{"n_layer": 8, "d_model": 768, "n_head": 12, "n_kv_head": 12, "head_dim": 64, "d_mlp": 2048, "vocab_size": 8192, "activation": "swiglu", "norm": "rmsnorm", "norm_place": "pre", "norm_eps": 1e-06, "positions": "rope", "rope_base": 10000.0, "rope_fraction": 1.0, "qk_norm": false, "attn_scale": 0.125, "bias": "none", "tie_embeddings": true, "parallel_block": false, "init": "uniform", "init_std_qkv": 0.0145, "init_std_o": 0.0, "init_std_up": 0.0145, "init_std_down": 0.0, "optimizer": "muon_variant", "lr": 0.00614, "lr_mult_up": 1.42, "lr_mult_down": 1.5, "beta1": 0.93, "lr_head": 0.00758, "grad_clip": 1.0, "warmup_steps": 200, "schedule": "cos", "final_lr_fraction": 0.1, "batch_tokens": 65536, "seq_len": 1024, "doc_mask": true, "train_tokens": 503300000, "steps": 7680, "dataset": "wikipedia_en"}
MLP neurons of a small language model. Each row is named by its layer, matrix (gate and up: input weights; down: output weights) and neuron, and shows model dimensions 384-447. Each number is 50 + 10 x the weight over its row's rms, rounded and kept within 0 to 99. A neuron's up and down rows have the sign that makes its largest values positive.
After each neuron's rows, "fires after" lists the tokens most often just before its 100 highest values on Wikipedia text that the model never trained on. A number after a token or word is its count.

L3.gate376:39 44 40 66 65 41 43 58 68 48 47 47 56 38 48 51 44 64 47 42 58 53 54 46 40 43 78 43 39 48 79 41 54 45 56 24 53 43 66 52 55 36 56 59 37 57 41 46 58 41 42 43 41 66 53 52 29 50 48 37 67 62 50 45
L3.up376:66 48 50 40 51 49 60 41 55 57 43 32 47 27 58 56 36 48 53 63 41 54 50 44 57 48 68 44 44 74 50 34 51 45 65 34 51 52 69 46 49 61 64 49 62 45 43 32 39 75 51 47 54 52 64 68 53 30 65 55 39 55 33 52
L3.down376:52 47 33 50 55 38 51 40 52 40 62 48 51 49 34 40 25 41 60 41 67 55 39 39 47 70 53 36 55 42 57 54 53 54 39 61 44 31 29 51 43 64 69 35 50 49 47 48 67 41 33 55 44 43 46 44 52 44 51 43 47 57 68 36
fires after: " |" 55, " " 22, " check" 5, " +" 4

L3.gate912:49 78 57 56 46 52 48 54 49 64 53 65 44 64 61 52 52 51 45 33 54 55 43 36 42 43 45 37 52 74 33 42 51 58 44 38 53 55 44 56 48 54 52 55 50 61 36 44 65 57 50 47 62 45 65 58 55 54 49 51 38 62 50 63
L3.up912:30 69 49 43 46 52 65 41 50 68 60 40 49 51 48 49 59 40 59 60 65 39 50 49 52 41 60 48 48 44 68 33 49 40 45 60 73 59 57 52 41 43 48 49 43 45 64 44 55 43 51 67 40 59 49 49 40 51 59 38 54 52 54 56
L3.down912:47 60 29 46 70 41 55 44 56 50 39 45 56 40 47 49 55 60 61 39 54 39 58 38 54 50 41 63 55 44 43 55 58 57 53 55 51 40 26 53 30 40 52 47 60 53 68 51 57 54 57 47 46 61 49 42 44 45 21 61 51 49 54 54
fires after: "," 66, " " 20

L3.gate771:51 47 57 81 55 60 52 60 49 52 50 41 67 34 56 32 56 60 54 35 41 60 69 56 54 53 50 51 44 58 50 49 64 51 54 56 56 61 44 48 45 32 50 51 60 45 60 50 23 71 33 42 56 61 39 37 47 56 45 35 66 45 52 72
L3.up771:54 59 70 59 68 60 50 48 38 41 61 53 60 52 60 40 57 51 56 40 47 63 61 47 44 46 54 61 43 65 56 43 56 62 64 38 55 51 56 28 49 42 42 57 65 35 52 42 42 42 49 58 61 56 49 58 47 55 45 36 49 53 59 70
L3.down771:52 45 46 65 63 74 49 53 43 63 55 46 59 72 53 54 47 61 43 43 39 45 65 47 57 61 48 52 56 54 51 59 35 38 53 46 38 51 43 40 59 66 29 57 43 52 47 54 57 50 34 60 56 50 50 42 41 39 46 48 52 18 39 53
fires after: "2" 14, "3" 12, "1" 12, "0" 11, "6" 10, "4" 7

L3.gate6:55 67 40 68 63 59 49 45 47 35 58 62 57 41 22 49 56 55 45 48 46 57 58 51 52 68 60 66 53 47 48 49 49 58 59 42 50 61 41 61 41 46 54 48 46 53 57 55 47 49 56 55 49 52 67 52 46 33 49 40 53 35 43 38
L3.up6:60 58 37 54 47 49 46 52 47 46 47 42 55 54 42 50 29 58 46 46 32 41 55 57 59 42 47 38 45 32 53 44 45 49 54 51 47 50 47 23 65 54 41 66 58 41 50 46 45 45 36 53 58 53 43 53 50 45 43 50 56 35 36 37
L3.down6:55 46 55 44 38 67 39 63 44 56 55 43 62 50 60 45 39 47 60 47 25 54 50 60 66 51 62 45 71 42 49 54 48 39 50 47 49 38 56 43 37 57 41 43 32 51 45 46 54 44 45 32 65 40 46 62 49 46 51 47 79 41 48 50
fires after: " " 36, " a" 8, " |" 8, " (" 7, " \"" 5, " and" 4

L3.gate294:50 61 32 47 61 69 37 51 54 64 45 57 57 54 52 43 43 56 48 49 35 55 28 53 57 45 48 59 27 48 57 44 28 62 54 38 54 61 64 30 57 30 63 56 54 60 46 48 56 43 55 50 44 45 59 61 41 42 65 42 61 56 55 51
L3.up294:58 70 38 32 57 62 46 68 64 36 39 56 54 50 49 43 41 54 51 48 53 47 61 45 49 56 40 66 53 54 62 53 51 26 59 46 57 40 55 34 50 53 50 41 65 41 36 34 56 66 64 73 67 50 31 64 60 18 39 65 55 58 41 51
L3.down294:49 63 42 65 51 50 52 53 37 54 56 62 42 52 51 41 60 44 50 44 29 55 65 44 61 42 50 40 55 42 43 54 41 40 46 48 56 31 40 37 60 44 70 70 56 40 41 62 57 53 46 55 59 48 31 48 57 58 39 50 52 58 62 48
fires after: " |" 36, ";" 16, " " 10, "0" 8

L3.gate850:48 57 54 62 62 46 61 47 53 55 29 47 57 49 41 42 55 63 46 56 39 55 61 36 36 44 52 68 53 80 45 45 61 58 57 33 31 43 37 61 64 32 54 50 53 52 46 45 41 52 42 68 57 34 58 52 50 51 60 44 66 41 41 55
L3.up850:44 58 35 47 59 63 61 40 43 58 50 53 38 49 53 44 52 32 44 55 56 61 46 62 54 54 48 41 43 61 48 59 52 45 58 38 57 37 47 69 52 49 50 56 40 59 39 46 33 50 38 63 35 48 52 56 58 41 56 41 62 43 58 40
L3.down850:43 59 35 43 50 42 31 49 61 48 47 53 51 46 49 43 68 33 63 48 54 51 59 33 42 19 40 50 46 57 31 63 46 53 37 54 60 34 56 46 52 73 46 53 27 45 59 40 63 39 52 29 48 53 40 51 55 58 33 59 55 61 60 48
fires after: "2" 27, " of" 14, "1" 14, " " 13, "-" 12, "0" 4

L3.gate785:39 44 34 40 43 54 59 37 44 50 48 59 46 42 52 53 64 55 49 50 46 51 62 36 58 46 52 60 44 40 49 34 48 48 33 60 59 46 39 51 49 52 42 57 52 55 56 73 28 30 61 51 42 52 61 58 59 55 60 48 47 50 44 40
L3.up785:28 44 56 46 54 51 59 47 46 30 38 53 55 38 48 58 48 40 47 55 54 45 54 50 47 44 39 68 63 58 40 29 43 48 55 67 60 37 62 47 53 32 46 52 38 45 54 28 55 51 56 58 50 56 56 60 43 37 50 56 47 62 52 56
L3.down785:44 30 59 57 54 56 58 42 54 52 55 57 44 53 46 58 59 42 32 42 44 50 58 62 31 48 42 46 51 52 34 57 38 53 38 38 62 44 49 38 51 46 58 36 35 61 54 53 49 70 79 49 51 23 47 50 62 55 62 43 55 53 65 44
fires after: "." 88, ".\"" 5, "\"." 4

L3.gate399:52 40 66 55 49 46 56 57 49 49 64 48 62 43 40 45 55 56 51 49 46 49 50 47 46 55 55 59 46 58 53 36 56 31 60 43 52 43 49 45 51 37 46 45 62 57 70 42 44 61 54 56 57 40 60 39 60 46 40 47 67 58 57 42
L3.up399:51 49 68 42 50 39 47 65 38 54 57 30 28 61 44 58 59 62 52 42 44 65 52 40 43 57 53 55 62 41 58 40 47 49 51 58 57 42 42 57 69 42 65 58 50 51 46 35 43 75 53 37 51 46 39 37 61 65 46 58 60 47 32 38
L3.down399:58 52 55 28 49 59 62 54 52 41 55 46 57 46 38 50 51 35 53 44 30 57 63 47 45 45 44 40 46 37 54 59 40 54 59 38 50 49 68 62 48 54 60 40 55 54 49 45 51 34 36 44 63 48 53 58 48 69 65 42 47 50 58 42
fires after: " (" 19, " \"" 10, " There" 10, "There" 8, " there" 5

L3.gate1997:70 66 43 54 59 51 65 64 33 56 36 63 43 35 58 65 33 43 66 37 49 42 29 55 66 44 51 42 56 52 55 53 37 52 38 23 65 41 57 68 34 46 59 58 49 68 44 48 49 52 49 49 66 30 47 56 48 33 56 53 52 28 63 59
L3.up1997:46 51 50 54 49 33 44 38 54 52 56 49 72 56 44 49 59 35 54 64 46 42 46 50 56 63 49 69 61 55 51 64 52 45 46 55 27 32 51 38 34 43 68 46 47 63 72 56 50 51 55 54 44 42 57 53 46 53 53 42 53 62 55 51
L3.down1997:52 47 49 52 45 62 53 68 38 40 35 64 40 52 52 46 36 44 47 46 56 55 35 33 43 30 48 46 46 66 55 54 50 63 62 63 63 55 62 54 60 48 42 56 61 53 56 35 26 37 34 42 46 65 58 54 59 60 48 43 42 53 42 51
fires after: " of" 25, "," 22, " in" 7, " Sa" 5

L3.gate726:44 67 45 45 46 59 35 80 43 38 48 43 50 31 69 45 57 53 48 38 45 56 57 45 50 52 45 40 41 62 63 57 55 63 60 27 57 60 46 54 60 37 45 63 39 42 43 57 48 58 36 43 65 36 55 46 63 50 44 60 44 39 65 54
L3.up726:42 52 71 48 61 45 53 74 55 28 51 64 69 36 52 39 68 44 45 49 44 56 42 41 27 41 46 60 21 60 47 56 47 59 65 53 38 32 40 59 46 29 59 54 57 52 61 45 51 46 41 66 40 50 43 39 65 49 21 50 45 37 56 40
L3.down726:48 47 66 39 43 43 61 42 38 31 44 57 62 54 63 34 36 44 65 19 52 66 47 47 58 58 45 71 50 49 55 47 31 48 57 59 47 38 49 38 53 56 57 66 36 33 57 41 42 43 50 39 51 55 53 62 44 63 43 48 53 48 45 35
fires after: " " 35, "1" 17, "2" 11, "8" 7, " |" 7

L3.gate1748:37 65 52 47 42 60 52 29 40 57 46 48 50 46 45 35 64 51 53 47 45 55 45 19 60 52 38 50 36 44 59 35 53 51 51 33 79 43 43 43 39 61 34 49 41 56 50 40 55 53 57 76 53 39 50 70 44 53 65 53 54 56 41 42
L3.up1748:46 47 37 55 31 64 54 38 54 56 47 76 50 56 54 33 45 59 54 46 28 52 68 51 60 28 39 53 64 44 53 45 41 47 70 42 67 45 46 45 51 63 47 44 51 65 60 45 60 51 50 51 58 52 59 51 54 51 78 43 64 40 57 29
L3.down1748:55 50 67 61 53 43 55 50 56 37 53 88 55 36 59 34 59 47 63 51 37 56 50 53 54 46 46 44 62 34 53 44 56 45 44 39 47 53 68 47 30 37 34 48 63 68 67 23 53 43 59 51 46 62 68 52 44 48 54 57 56 71 50 38
fires after: "\n" 33, "." 17, " (" 8, " \"" 7, " " 5

L3.gate957:57 59 50 54 43 54 42 62 76 55 57 35 43 44 72 52 50 54 70 45 32 57 69 45 58 53 49 47 64 55 51 60 31 57 42 43 50 55 54 43 47 58 32 52 66 46 53 55 65 47 47 55 51 61 64 66 74 64 74 36 37 45 50 55
L3.up957:48 47 48 76 53 75 54 45 58 60 51 61 47 48 47 47 52 48 41 50 52 47 46 62 38 48 43 63 31 43 38 54 57 40 43 70 48 46 46 55 59 49 41 43 39 53 47 34 66 43 63 63 54 28 10 59 36 40 53 35 42 30 56 47
L3.down957:34 39 26 63 38 40 75 51 56 48 32 52 64 46 51 54 50 70 44 22 38 35 50 43 71 43 45 64 60 40 39 47 43 57 46 45 49 42 55 49 42 62 36 52 40 48 54 41 43 57 37 47 54 56 40 59 47 59 51 48 81 55 35 58
fires after: " " 32, " |" 23, "0" 13, ";" 11, "1" 8

L3.gate1151:45 43 45 51 50 50 43 35 53 56 48 50 54 49 38 47 59 44 52 54 49 64 37 38 35 47 57 47 44 46 60 37 45 35 54 60 32 59 46 37 41 41 54 62 55 61 52 53 53 57 71 67 46 65 35 38 43 58 45 36 50 37 36 68
L3.up1151:51 41 63 55 62 71 51 47 46 44 50 41 44 43 48 55 46 71 55 50 45 58 60 51 49 57 54 45 57 68 42 35 53 37 36 50 36 38 51 41 44 44 41 51 55 51 53 64 48 40 32 61 54 53 47 50 41 48 51 69 50 44 60 69
L3.down1151:51 65 49 53 49 56 68 46 42 39 45 53 54 53 47 43 39 57 46 47 53 68 43 55 56 44 64 57 47 58 44 55 46 38 36 62 42 57 47 45 42 58 61 31 49 60 44 70 50 41 23 57 33 46 47 48 39 46 48 55 51 53 58 43
fires after: " |" 51, "0" 7, ":" 7, " " 7, "." 5, "1" 5

L3.gate1609:33 55 33 51 42 56 59 68 38 69 50 51 55 42 36 30 79 61 42 64 43 51 46 56 61 66 48 40 47 41 64 51 42 54 43 41 54 47 38 58 51 53 55 41 52 55 62 51 38 48 42 62 42 75 48 61 58 40 35 63 59 68 38 43
L3.up1609:52 43 25 48 31 64 60 48 55 62 45 44 69 41 44 48 46 37 69 57 53 51 64 55 56 68 41 56 37 57 47 78 48 47 28 51 58 39 55 44 44 41 53 64 42 61 53 50 55 40 45 70 47 66 59 63 51 50 51 44 51 56 40 49
L3.down1609:35 56 47 50 51 49 65 50 54 71 34 52 41 58 48 34 77 40 47 55 42 51 57 51 59 53 48 54 45 42 35 63 56 52 40 44 64 51 49 57 44 35 61 52 52 64 49 38 59 52 55 61 47 51 65 63 41 61 67 37 58 51 55 63
fires after: "." 72, "\n" 10, "?" 4

L3.gate379:65 56 34 59 58 44 37 42 53 56 58 47 50 49 41 64 30 57 66 61 50 34 58 44 51 41 46 41 50 60 37 33 51 48 46 48 42 57 47 54 61 68 51 52 63 52 36 48 50 57 46 43 55 55 53 47 45 46 50 36 57 48 52 66
L3.up379:39 50 48 48 62 60 49 34 46 62 52 45 39 60 50 37 62 36 52 51 57 41 40 44 39 37 48 49 45 43 62 58 28 52 60 56 48 47 57 39 47 57 47 30 41 37 57 49 47 51 62 48 42 58 31 59 38 52 46 56 52 44 39 46
L3.down379:65 50 52 32 56 46 44 56 50 33 58 59 36 55 64 49 44 41 41 37 32 47 30 51 47 37 53 57 48 42 62 61 43 54 55 60 57 58 51 42 48 57 45 56 35 40 56 37 27 60 59 48 51 52 39 59 66 56 28 40 63 64 72 29
fires after: " " 34, "," 19, " U" 11, " and" 7, "–" 4